Weights of a small transformer language model: 25.3M parameters, rotary positions.
MLP neurons of a small language model. Each row is named by its layer, matrix (down: output weights) and neuron, and shows model dimensions 112-207. Each number is 128 + 24 x the weight over its row's rms, rounded and kept within 0 to 255. Numbers have three digits each.
After each neuron's rows, "fires before" lists the tokens most often just after its 100 highest values on Wikipedia text that the model never trained on.

L2.down150:129130106136143146137099127147154137154115113074133138119124132129123156158116114132107157169140140155088159146116106111115113118102108114106139151131146104147160155111074140159120101134187105093153150173111101170131122125161103157122106139117143124126130138140125124124148125123156149139
fires before: " and", ".", " of", " in", " to", " that"

L8.down113:126125134088118139133151136139145107144170146159113090127127122139158117162101108143145123122091121123125114104137145100079153135136127118164106126119128134127150110182100151162111106137129160131109132141125161136139120130123142089100129115102164130120094091115137091139156133189075131141
fires before: " |", ")", ",", "8"

L6.down847:109153149129153098119161085113133143081118099104150137130090120141143081107105131116132140161142133121066118092128146120123130097172140124146115118156109113153121120099116110152092130130117144055109079168127102121114112128136086128149080135151126144110127147133109136146133127143129153134
fires before: "\n", " He", " The", " In", " This"

L11.down96:121130122154138103127091140135112165100140151126124144165140102128103142145176154092137125131129089122136068128140147110145095129128128133135186096142132149178143117085144152137100082127127129107111131153169127136111152099162164135119131113105124168151112118077100093169105119102095143094
fires before: "9", "8", "7", "th"

L11.down60:124155143129118100114098110124138090140112122132139126131129142141117118164111115127099100116115183103158105159116110133137152162146142147132143123112099097151103116144132099164164133156075094096121150082109102087114144084153084119141111097132148094132154100136170109133123103104136128133
fires before: "0", ",", "1", "th", " July", " September"

L6.down833:121132137123123125081142101112126177097133113128088136112068146150130104136128102124128108137134124119097129158142163138089121104144134122167107108133105137161138140054122117119114135136132146071120137126153131150122119142119061143122097151105114139119167155069097094161112132144133149118
fires before: "\n", " He", " The", " In"

L11.down569:144139143133168087117083152141110101153141091129145105146121131112158142112138151131149112129116121141153115112124119118164125120161140099161148133093158149102102106175121134108150170141101128101102082161128152164118095117143125116182146126129097080144112127109115134161112121126192161179
fires before: " |", "1", ":", " ", "ld"

L2.down1187:093088114127145142147138152097124154116144110075158161149134115126147126148117130112146144123097134136123107131114114108113144137162118146116139120104092088105141127109122099118089167119163122120096128099137102119127143130125107090163159130145148126105111137121084076120100133121193154088
fires before: " ", "\n"

L11.down71:120101103117144182105101133150119087116126128135123108139130110141161114125100153113135114071109120110129094100118144167098142093109109167123136144087121176135174153098098103102157193141105159135173147085122111122082131093111142146160117122097105139138137119173169149141112163121129114154
fires before: " ", "1", "5", "4", "6", "8"

L11.down1421:147143124169115151122135109120146146140099161131142098133142138142117142128136128089135103154136137161117173125156119110122141125105130178128176148112063114129120141128097095121111123089122174127117125078142142112098116148121148133122141108085147160141139123100088114120153128104131170157
fires before: "\n", " a", " an", "S"

L2.down580:167119134112107142100149103108141130129138170164083105093119110125087133145115120137112138128150149125117126108104165157157117088127096118110118147132128129090149141097139119125139086103110165137196105096082120066109127115141119078152162133127093090105074129140116114141125135125133103118
fires before: " ", "\n", " —"

L11.down1247:139144129114122113148092157150106114152110163178118123140111114129129119135112169150109126137130139164120114122114133148080098128107147120144177150123150096151148148083137090145162103139132131132140134152148160119108151118117146136089144142129172138126138126114132127133142102170084158127
fires before: "ion", "ions", " of", "ive", "ed", " to"

L2.down256:115115141118163073174109098134141148121170109152095134148135127186082139141135104143155063151160121124099109133150134130097123151128099096110093118112140132118124155139090105108127141186150089136104121139101145114116125091133135101150146152109100135121085124164118138173143120149114125131
fires before: " ", " Party", " Total"

L8.down23:142140105141104123167101114161120129163112150128139139127108106113123134148105161151127150129130126150125096135134138179118099151185130145142129091118124106112143117126151126128176113109136107115164107151116129137119119103126109129135087148103143135123099144124090094131136092143129137129
fires before: "9", "8", "1", "4", "6", "7"

L11.down114:108097139141120136131130074122080134164090152166074212143123139129121115158160128115137148117096113162157170144119085124144175122096137158108155079119168112131128171154122114112127146134136092107116121121115147142119135131113146095095118100140156108083120123109110100157150102139138128128
fires before: "\n", " "

L11.down1252:096152111154122164125118135150097127115113117117158113146118091113105143116127144103127062103117130131084145101101176127137079138110128158083130106073144144111122102149116102113100131120131147170119134154115132154136114079124108147150152138087172090137105112190136095105107100116122121167
fires before: " |", ")", "N", "R"

L2.down246:118164143148080121125132154119107129147118115156119149082142119150122123135152112131118124121108109139131169154157123153181172144128113130134135147139131092092135140132137115132106158108171100124112109141131113161119115138094148164146128116111131132169095152135103087078143139100145107109
fires before: "\n", "American", "S", "used", "-"

L11.down989:120128087134142090127115120155144127128117159084124114108129129155123152113165116116114116136131174165136124142115140141081169113113145128136103133154152154111156116101152125144124130117124134129089092128105145133146075141115156109109089139096159099110113168156147120122125109125145113114
fires before: "–", "9", "0", "5", "1"

L2.down1105:141101103129105135122147145121101109104158097117171107121109152117109161111163130131184157145132171136108064108174148092145140150149134082133152131096176096153107125137155082131078158099158136112101148136147157143097172090156156110126125123110133134145068112139092110186119121124109175139
fires before: " |", "0", ".", "|", " mi", "8"

L11.down504:163093107109160147153128165089110115115129152099148111131063108116097150123115150148125108125120108136169103134141144122115134147160104135096153119144107112149068159146122118135142156079106113108101106138176106121133093126130100185156109120141162119126132139131090081120147138146122129091
fires before: "6", "1", "0", "7", "9", "4"

L11.down1459:151159116156144146131121121135173125106128105138139117121100096130099113116142097159120128162114156106131146165122128087131127145147156184105134198114141097102079075121114095087152150130158115134126146136122122118100093127135116120071148109126106106141122157107148080145129126127080112119
fires before: "1", "2"

L8.down1335:109098125113117080139171063141142155140140111092138157121147097146129128155119095091146182110076155128169133090145106159092099138086095096147122119096137148120138140112153117158124146095135152142113113172125150180160152106110119099160091117109105157100103081110136118129141111157150132150
fires before: " |", "–", ",", ")"

L2.down1459:076123117130171138083118134114105151100109147090164128107104086119122147139130112086145115125123112130171102117139190120116102115120149126114092138155115125116108150111145121141160110117110144127116122140109170140102135142123149087118146108089140095108147133118178095157170146132190108146
fires before: " ", "2", "1"

L8.down90:115119122154126117133112125140133139122139186139108091086126195134082115152121137128135117151154120119153122114108124118144122130089115144084182146106156141112092116127139105123149107105120126178123152166100125128134162121077141140150150133136151131124162114120138132169120097098132101077
fires before: " by", " in", " to", " for", " the"

L2.down1180:134143151090094122130131138114121119151070140138095119106124141169087107107129098104107099128076111127118127133096160134167127129120123156121105125115103111138097071106152149095148095120126135114144148078114120097129150110144137089141135115131083111137145091124170130153081136125159116142
fires before: " ", " (", " .", "2", "0"

L6.down678:133175120138109120153090137120129140166064120165105160134128152085094096158145092126132125100172098131135148113108139103133106137130146141126164105130106135152172103133136134138137117092142140085157101121159133133168103117087140126158147122128122141135125127083104122134143123133097140110
fires before: " ", ".", " /", "4", " UTC", "6"

L8.down1405:149146141137103109153152140152070120148064124080086153110127169127149129092124171128131118110158150117116136119125115131154145146155130063157127088100092105142161181156096095108105116098120120142102151160097113115134158143194137125121119085135142126120110122105116135126143124141114150120
fires before: " |", "."

L2.down311:166109140101087162135140151147076129135120135137127122175090115122140078122152103108120164122134147143091118084137090097135119143112131149149141157119121101136138105106128138094172129131113153105120113133098161115164117087096103124127149117134151072160169102142136104142119125106127134119
fires before: " |", "1", "0", "2", ",", "."

L8.down125:155131131084142136121118164119134124173144159084135135191124147156105147072119112108107109115146101137099106118142144120163125167125114108116139169154155109120169135142157116115126113064128136095152134112171164115094139095114091107115104123152111126143135133090146145125072112152094141151
fires before: ",", ".", " and", "\n"

L6.down590:103086138093061139119115168166148101174117144076128148119133100120188157162101135113117161167133168122181118122127172138120121125105117161113129154134138122137132147143125141139126163130102114137109165108149148144115137142115111098142158132141158162174121105105079109176182119149116133119
fires before: "0", ".", "5", ",", " million", " in"

L2.down1473:148148149144123087108095070167139117110109135145110157135148097121103137181141077133146125155120129153117140108161136126142138112157176099127128126135179099125125144138135112090147118132140103143179154103113114130138164147131114094135181127172169123133148146139115109152134139153132135182
fires before: "\n"

L6.down421:147130183111096130153153120150139107100106106112167126150090137111088150124155142113103123193102122170127099153132116140168136177115116106119098154136113135066129106096084094118110186150158131165076105131139145104131122117069126128116184077160128132135099208141114137147135128144105103114
fires before: "1", "2", "ently", "ing"

L11.down727:151121154147157109140172111112126120149092113044102107113150150153115150100140102120140141129123110135150122104135115132140082111104130130046081145108126140126103127113153167183148095131116168122120126149151131131117127164158112123101141123157155123108122127122105118150158133129134059112
fires before: "9", "0", "8"

L8.down727:118123140119112148121142134129111161135142155160105089137120138090148107111157099132135109109134146145123122141159138163151138096150102139153095147105167147154089112106115119152083157109116171123110141082136119123174161156163125096074093098100159126128145126136124110143140121099117096106
fires before: " ", "1", "2", "3"

L11.down1442:161159152130121168142135113150128104136142194109111112135098121136131107138136145116096152159121144143178101112143161129095076128112114145090127129090132125160086088127137126132138058062078105128117143138116124158126133124101135135135141120111149136121125100116139182108122131126124130128
fires before: " |", ".", " and"

L11.down453:098153131127147123152101127131142161142149113118103131176109106134105129122124189179120137145159139102102110132139069136074170143114137169109117112134097099135131085154149132104140121121145083144150131177124134132119134151149188159113099117144128089138120128156087117148119101140141111132
fires before: "1", "9", "2"

L8.down447:097085133153114126128128091122127113167140143142125107125138075101104145098117101143106164128161137150160147117090096134148121080137112141124146083135113177100134103105134120117156119109151144145093085153127134085144119137107140146092153113085139124153142117165130131133127124112140137162
fires before: " |", "one", "\n"

L11.down966:105184124101139128106091129123123113128148130152170087114110116144146146166096119111176147110152127126124138136118103120122138148177159110118165119128168133130144157183110086138112133127159089093133141111133122156118082144133167115066139138130127136127170124108182123143157161163128144115
fires before: "7", "8", "6", "9"

L6.down425:105120147050124122140111120152115099132122094144123122148157113156110143111106148161104175134111091164120120153132099142140121139093135153132125122143132119090102149113154093095126111154175123172144144146114154102138163140149119167108097174109120161128114057094085098107097157141129124082
fires before: " ", " UTC"

L2.down698:116079124145140151127130113119148113140144106133177155152142143078141149161120118143161098140102143164141122132137086097096175133128149166123159128159095091129132158111132106097119139118128141125129141090133140119114079134089144108127145101143120125094140177121123101131127152142132153141
fires before: "\n", " |", " is", ")"

L11.down825:127146159134143124135157121126081078154169103166090076147101138101117118151131125123147090149123131136079123082116142119099125137125100110135089127132128108120111108113097142172115118140146126117091102154117114103149106075143103143116134103086115103139124116136154100165122112102129098134
fires before: " |", ")", ";"

L8.down1224:123141134120079110134123158097119133107083154121129121100117144121110158128124152127098113102155109127128119124098121102066151150117130145122202140175129104179136068126097126112142143154120139128076118172108161144109115144150150167138149138119159124131158155169121118115111090143080097132
fires before: "\n", " the", "ed", " a"

L2.down1377:119108127139110133123152133145172156114118141121175128133170067127158102147150091106088120108161123130131122111124115106186120128114108130126165126173153129108146132132155098135099112134146144155121060110084162183154128130156127106115141147127126121137140152082126106115085120131129118059
fires before: "1", "0", "2", "\n", " ("

L2.down1393:153138123107083127131106109151143121062142102178096147088155151148145107108173117091193142114128132168112117118076081085172116127111130172159185106137157123131119152126127135126116101146115149115130116094125129128146120132081105133133119146133131164118144120116136111152094109130128121140
fires before: "\n", " ", "ly", " %"

L2.down537:141096115131134074142102160137133119138176123169131121135166126105103117144121120109087107105105114158120119126142155136119109130127116102094113111157123117110144120131093152108133138122157107159126072135103157130095125179158138115136087126113115171157086136174105138155101130109137087084
fires before: " ", "if", " medal", " —", "ified"

L2.down1153:110092134115128153109131049102136129089126131069141151143088107132196091158136128087159164116122136159125109121134148104117144155158109145167120122108092133121151111154124158117117124140102102094102101092086108133148125110118075072147148120179153131119126106067143116116118153106145152104
fires before: " ", "\n", "|"

L11.down313:136127095136159109136073148108122141123148115127117122136148125138161147128075082121122144117115140119151146083080097134112142145122156116067148159136112093096137125090098123122129118154144117136123121131136130140141110137127110137098151121115098143132119134148123071149156146082186154159
fires before: "1", "\n", "9", "0", "2"

L2.down1081:168130134136110142149126104161101135124127140092125128099123098112109130095134113125147163118140130109152161108134118154123137086173131119125115151104146153095122090152109149141140138123081156145077104155106128157095125081113123128092153130142137102135117137151084153161132128108160127093
fires before: " |", " with", "os"

L2.down759:120117128140165126113111110176094099151111151132125112126103136138160103134160092105113095096153120092103101141131126114169116098151084177134081149145106087139128127085152129088163119100133110139126126159143119125076140099155096109119144143151162096146112138106161095138166094133152134165
fires before: " |", " —;", "1", "%"

L2.down188:116132133151109100112131143120159139161046116112136114162142104113171143127110141141125145126115126142160171107088098099117101131146146142137108123129070097141147145128143152164147165141108093135126113124106128123113120104119113136105160128170151148143177122156128132116126127111125186126
fires before: ",", ".", " of", " in", " and"

L8.down1143:140088136148114146171102102119093077090137142104166112152156116126158115099152104112106132093125136106139114125121166175143148144136109136168148130121099102133138124134154106126102118098111111125135135130093165118166107140165122141127133102118110160130134135073096108148127124100191126112
fires before: " ", " |", "=="

L6.down788:148121166154121119097132094122165156133121138180124137150120147127143140066056087118122133129141106086155160146149111105101133113163087147115107128136087166097112130131131126138137113155110117132151121137152128141119139137117125103099129106140119133113118125093115116087118117095168146091
fires before: "1", "2", "9", "0"

L8.down30:114161128147129121121122178148151120139148102086118144147130084084159125151150134113139133141164150113156128122091160088095144076109091128143099094126136090140155135153146136125162148137132096179141133137123142088106147154143093118105119083122144085115101109118129136149109151099142092119
fires before: "1", "2", "0", "9", "5"

L11.down845:131150125162120140079098105128080139123109131093173160142101135135109137108118154159154137145126086122088116135133121145077136063150124130150090143100118128116111087174116159141132101092131092141086124135139153107156141143115120149141127122145101137154122129124148147163112152135116122150
fires before: " of", " that", ",", " for", " to", "ing"

L2.down224:111114178154091167161157101106128115111116145113131168165136145115125122170101104106145144143121117140128088174146164131132158140142090111155079096087178099133144154106114133115142123108111134105117080082126108112171107171124061104151159134161081111104144121066165128115068128108145124105
fires before: " ", "\n"

L11.down144:105149125140118065120092149102148104115119087112114132114112168144128135147164176141135126096143117172105145143091120156157127082100149090123132128089147140100148152126128127160102149110119113134117096128141148113136087148144110152144131111114149105168084139091091126163131130109167118126
fires before: "0", "8", "5", "7", "3"

L2.down690:146115105131084089133123129142157100087115119136112112101124109132090131155115106111122150145130098147111116129096106083086096144117102177080077168121132112119149149119161152161134177143109120158146132094182130128129101086149101152144083120101138122081147106100123134139115108111165128093
fires before: "\n", "-", " |", "S", "R", " was"

L6.down350:145149115180147149088151117132152078104111137108136115097165092158158160130116144098094115116158137135174122143126145177124131140160136155157118183137107118195125120126114104141111101115074128096115155134131095144176121183099082119139091090105123139119138109115147102160125148133159086120
fires before: " ", "2", " the", " a", " he", "1"

L2.down1375:152122134123157117116163110181135106158126101123104208153085109104143072095107118112139159127131126124140097152120119127131119073172139157185149132162095133124124136110099148118112144147114122114112144122119109147128138103102128073128153120148122120127110131082145094113105134107164130109
fires before: " ", " Party", " Total"

L11.down538:136111097102116134133138159162171148132166129154121130141119099147088104145139089130118162143139135125124137140153095104146125116077137106117079166127125115126160125186122128117184130133134121109123091133107136112126102147146154122135102135110142161107103130125128133110120146108099139099
fires before: "\n", "==", " ==", "1", " and"

L8.down757:124134090140133166166102142173136138123129120137164136107150188157166151119059177153155152176087121135111111123118116111097093138122131118145193111135142127108187124118141122109125113100127091150138089112125103140113148136132149075097149099080187081124164148099125096087131120109109101109
fires before: "|", " to", " as", "\n", " by"

L6.down1405:111146132137120092119131169153197093137159117068127156154146113154165082114088088127076176122155125092137139110124071146125131172139152118143164130168123124113136106163130146154129093118134118111110149135110123119160119130163122078112141113125143113148134098129122108114118119122136149098
fires before: " |", ")", "%", " km", "ro", "."

L2.down949:174140145164140119145132127100132111094158110113136129119102129133126143133143090120130092108073116142126111153092141096091134115127143102118127115124136167119096140096108129149154138134065116161113193137150126102164115101084118130137145135147124124153085138127097135090137151143122113080
fires before: "1", "2", "0", "born"

L11.down1515:161092141121123132158172097171144125158144107135124100129147090163085121177122094142117150124103134142152125072091106091133110159079176119145094165166133120113138107131082174078140161126111119140124123123106145108141084142102139113109110130093098145087128080149124151137129118106126161194
fires before: ".", " |", "–", ",", ";"

L8.down157:074210170153125103122149090137104159153129137113125123144130138107158090129113125095125150110115104149136143129142125096088108144125159140133114125132133104155138172130138148159143126116133179121116147148087123060148123141164080122085079134155136164117158113118129121114136183109098133119
fires before: "\n"

L11.down770:090149103115129155095100130177153106089119124094127151172103151131097152136079143134159145142116110157121156154145125107136130103126112134137140147121147111106115152123106101101093146116102108126117145147147158106149182128126148131089123117160173137158142169104143119103125096129103147135
fires before: " to", "ed", "ing", " of", "s"

L11.down729:147153119108186150123136136075111131132144082158112111147107141125113145151129108106090146167139135142166145133129127112178100114132129136105105169131138139136162092124122167126096141114125118111134161170145108133137128118130104082100123098102143136069147137132108162117119131142100108136
fires before: "9", "8", " York", " Zealand"

L11.down1209:142088126119156155095160132129094120094129111110099104134131185140078135120124139156080146157114143132156135144107148136121075150114062094121138118132110138147117135106100086147096099083140124098119148177144130102087146117164113142089152103115100138145142169100106105146116138122104100126
fires before: "8", "9", "1", "0", "4", "2"

L8.down1115:132101116139142153130130132138128135116127122112138114111085117144121129115115111124141141147138118132137124119120149137110114119149128141176088128130093150128133120132138121139108138138118142102125108124114136147121130145129111135113146143112129119147122151115113147162131146148124139139
fires before: "\n", " The", " He", " In"

L6.down660:141127139097100136147128077146153143132131144143124152152111156140089140152148150125111166137151103122140157125128121151123111117113110146157107132107113111124109123152130119104132107160126138151152169162133169181116159168127113136109116125130151106100101115154151120132140131098131117135
fires before: "1", "W", "7", "2", "\n"

L2.down631:108096150087143133113153127139145141131118101164143164087123119123115100102103119086170136108133106097111143184129119168101128132141120097106129163122104117122115157127101125142148134130147127105078121181147143112147120095166160143119106178152135133157146119148125139130159104103074159181
fires before: "\n"

L11.down720:158144134113110146157119124119123136115103173095147132104124135139120098165133155100145114124140113148124134129113126127128104117112168162112164149098119099142134094157081094124120144154140150094119149125132142164114091133123108101139134115066154119103100145119139135111088114134139078144
fires before: ",", ".", " and"

L8.down1157:109118113104100077158123130111142093136138114121092138120115130121107109102176148136098135174143093106116134103092102093123107125110145085115117128111135124117136110132127138172147150173140089163135145134103117155116150139117142116077155108132145151145106121099124123129071130129124093146
fires before: "|", "ed", "ulation", "es"

L2.down1362:120125131116095121145101114106144104141148126103123105150099115132126114109109119120132123148138107145154122112101101152151145133132134125112146112123133126151128109118177090122112130101146101109151095095115145140113114110116117118133140139121157131143094158141134143161098144100105120087
fires before: "2", "°", "4", "″", "9", "′"

L11.down911:143108121125098114134105124104082128109170159127160135111151105148173134132138128134137117110135131147126087159127143113141108075141140129128158113149128128094140115177133108123158140142093113145120177180161076164097120100134145107146126138129159137099116133156076104132103143153111142142
fires before: "9", "5", "8", "0", "7"

L8.down634:114074125089130167131133115145143110143138047117144127118119152135130170109142083094134140121090134175128099148144114121138058093127112135096125127106164131161103117133110131110106132150137152122117099121129127108128136141129146096124129191120106133157116099146081058123116109105123125152
fires before: " ", " |", ","

L8.down1350:096117160137108115112126159152113177206144160108148108105173149155120115139167131144155109148136141114124137131096148143125102151131099154137166142109125085103128136080101123121154135139169123067131116138134149116122174120134100087144118108132147187177105136119153138141105124140140120147
fires before: " |", " of", ".", ","

L8.down1479:127133124143152130128159118134118143117122122114136135127059111142128124138133116128164145164129124107114144136111141145114108123141137136171092125134102141126137128108137141130110125145127139106135107139126130163125130141143100134118133133122136135121159129104097140175143146137133129123
fires before: "\n", " The", " He", " In"

L11.down589:148145136110148105132106137132128118115094097171150133133089105135154141110133148072101132144151133177146111158129142130099136129144097111106158130111122107137124141130109113114157159117133129121152142120113152114113150159119134098174137137131155080135142112071175153155113122139107075118
fires before: " ", "1", "7", "8", "0"

L2.down341:129140133169152128165109127129166107154111093109103149092089143140098100121129098068164148125150204138090148107142147143119101178143124132142087156105135112120125125103076114130073126163128148149114121109131146124104132189132100123104145184175134132114124124155144112118133155109111125112
fires before: ":", " ", " of", "ing", "ance", "erous"

L2.down371:118107098154116107076134130133093109106126142130123133141124080172096164137109119161153115113123154159124138107121120105109100143135156049153111147163127088155118137115101132123114139126109113143141118117115090168102075133128098117119129157112122086130132107115112090132132136082117150099
fires before: " |", "–", ";", "0", "1"

L8.down165:122150130130167133117141124172161124160106114118105186153116136165136132116170096138100116192177122133112129134134104108146132118127143086139164152163110117131167092082124081126173161151129129149120172126133085131072117108127122115133137124108119121128096101143159156122128109125109142141
fires before: " ", " |", "0", "1", "5", "3"

L11.down199:137130117116130130091197108138158086153128123185150095124164091162142098143111097152132121122113104121146104151159105126128102087097150123108122155146091114159111178152119100109118130140153168114127120092170133119123139146089103154123112142123139128150082108132126139143137165152099189131
fires before: "\n"

L6.down1343:129167125126175130161174109122132112132168170066128138135126122107116122105108118130110124144125104149146138137155129091141128123169117136079089142168156120146110108146144149158155165136107113121127100156107114132149084113154154063123127179150106095132074113169102139115150161129106181112
fires before: "=", "T", "P", "S", "C", "R"

L2.down119:104128101096139121102077134154123144120134158134165131145132149100121131105139145082127089124130164135127131131116096165117149116109129116124126134108134140107124094136136126126110160104158147111135117104168172149143118128147117167122140135109130111100161081125132111120149174140141128148
fires before: "8", "9", "1", "7", "2"

L2.down1486:093134082144135156126074145137147152093118180134159117103163100103123102102106110122134135137143135109160111153118116116108112098119152176090092141133122133161136150115111129134136138168088126112095109133128126127181118108188135089113188140092118122105136135122127172181139115123137098145
fires before: " ", ","

L11.down1210:120125104129130107149115161139089160143142122106137123127153105113132122136107119127132084147130140107175110144111168121118156100156122149098112152139090122153120120114141142167183116126097114137150111116128125109115163141127128135115134111121104159125093124186186161090139118129151099151
fires before: " ", ",", "ant", " season", "ure"

L11.down323:089164131142125118126101114108146110132148157162107154158114146105128108118144115144117135154105142107128112159129110112152166142174102120100138147124073169151130086108114119122101143128094127088148140137129140123113147080118118111147099119167177144146114142124134165156113125111116148117
fires before: "1", "2", "0", "9", "8", "."

L6.down888:143138114107159108108142128085135160117110118152108118112103131148070095130136106145153141174150184127120104138123147127089094108108125153162101134140106162152127132087097148125088141140142150092126109116128120145119139161135090145149113144108138152115172154120101120190133101132131174140
fires before: "\n", " The", " He", " In"

L8.down870:079111124128115111141119121146093122125131090153144125101122145126106134136109161147130089117120149095119126141121111116153133152151135147131140143160146129141139127055126126110127067099131145138166151157139153091109137122130116134118155147138126114132141148130196117112146173166101095096
fires before: "″", ",", "′", ".", "0"

L6.down240:077149113093117134118126140143116134145169123094128136127111042129136118130116167125109183147154102142136161115118118124128155144133149116130139132139158148081152135145171131080112112102143172137103158159106099089096155129139102110119131126125140134085110090167132114123118113170100098132
fires before: " |", " (", ")", "ers", " "

L8.down816:123127162102138130126147136147148131104115136147147117157119124083116163151124127140140137126122163125130103127100097158055134152134121132147152137161121161126146156140146144110109090109110136140134118150118068112123140121127162162093122122133141129127104118169111123109175134162121154117
fires before: "|", "\n", "|---|---|---|---|", "est"

L6.down285:142075127138113119124158109119107109143127131120152099110136146130131113134133142125134126123148128127124129117123150122129129086089111153132102164130156085150075119121105120152123172124183184122119134141160166131136162108131153155156063155096109133138134125160133137130118093128110104124
fires before: "\n"

L11.down975:131123120127119152128100140144160136102128129134153166133128118142125099089116112142137150145123158146167112137141129111148153158139157148110123207160112108119127146122105104157152098119151139088159120139132137167112135139134145118140128121127138127124125114105124164141110167142126106105
fires before: "1", " ", "3", "5", "2", "4"

L8.down1493:110134102189155136145138154124105104106150094091073135083113094144111157145135113133097144159101157119113099171123125111103097129157124147149118157117197145159091132115108112119120143109140177172131126159085127132138104146113113138110143137132142151099127072143146136154107164122173127114
fires before: " on", " to", "u", " in", " from", "ed"

L11.down464:123129122123119122099116130141163165094150101143138126120124103133126173155191108132123122191118140120110106120142155132169137097128115129153112138122097116130187135147115147092134085124098143135145109129150148117123117159136116135105125136143124121101165156099131133106148127083138120090
fires before: " ==", " ===", " and", " |"

L6.down864:080171133088148152140118131142112139120118112103118107146171122126119121141129171113145093144124161112134067156145145133137112126122190140131106129133106093138118127120180148160152114145151122154122132142128155142092085126137128117134137132129113146108120135142142139126125114134058122106
fires before: "8", "9", ")", " ", "7", "1"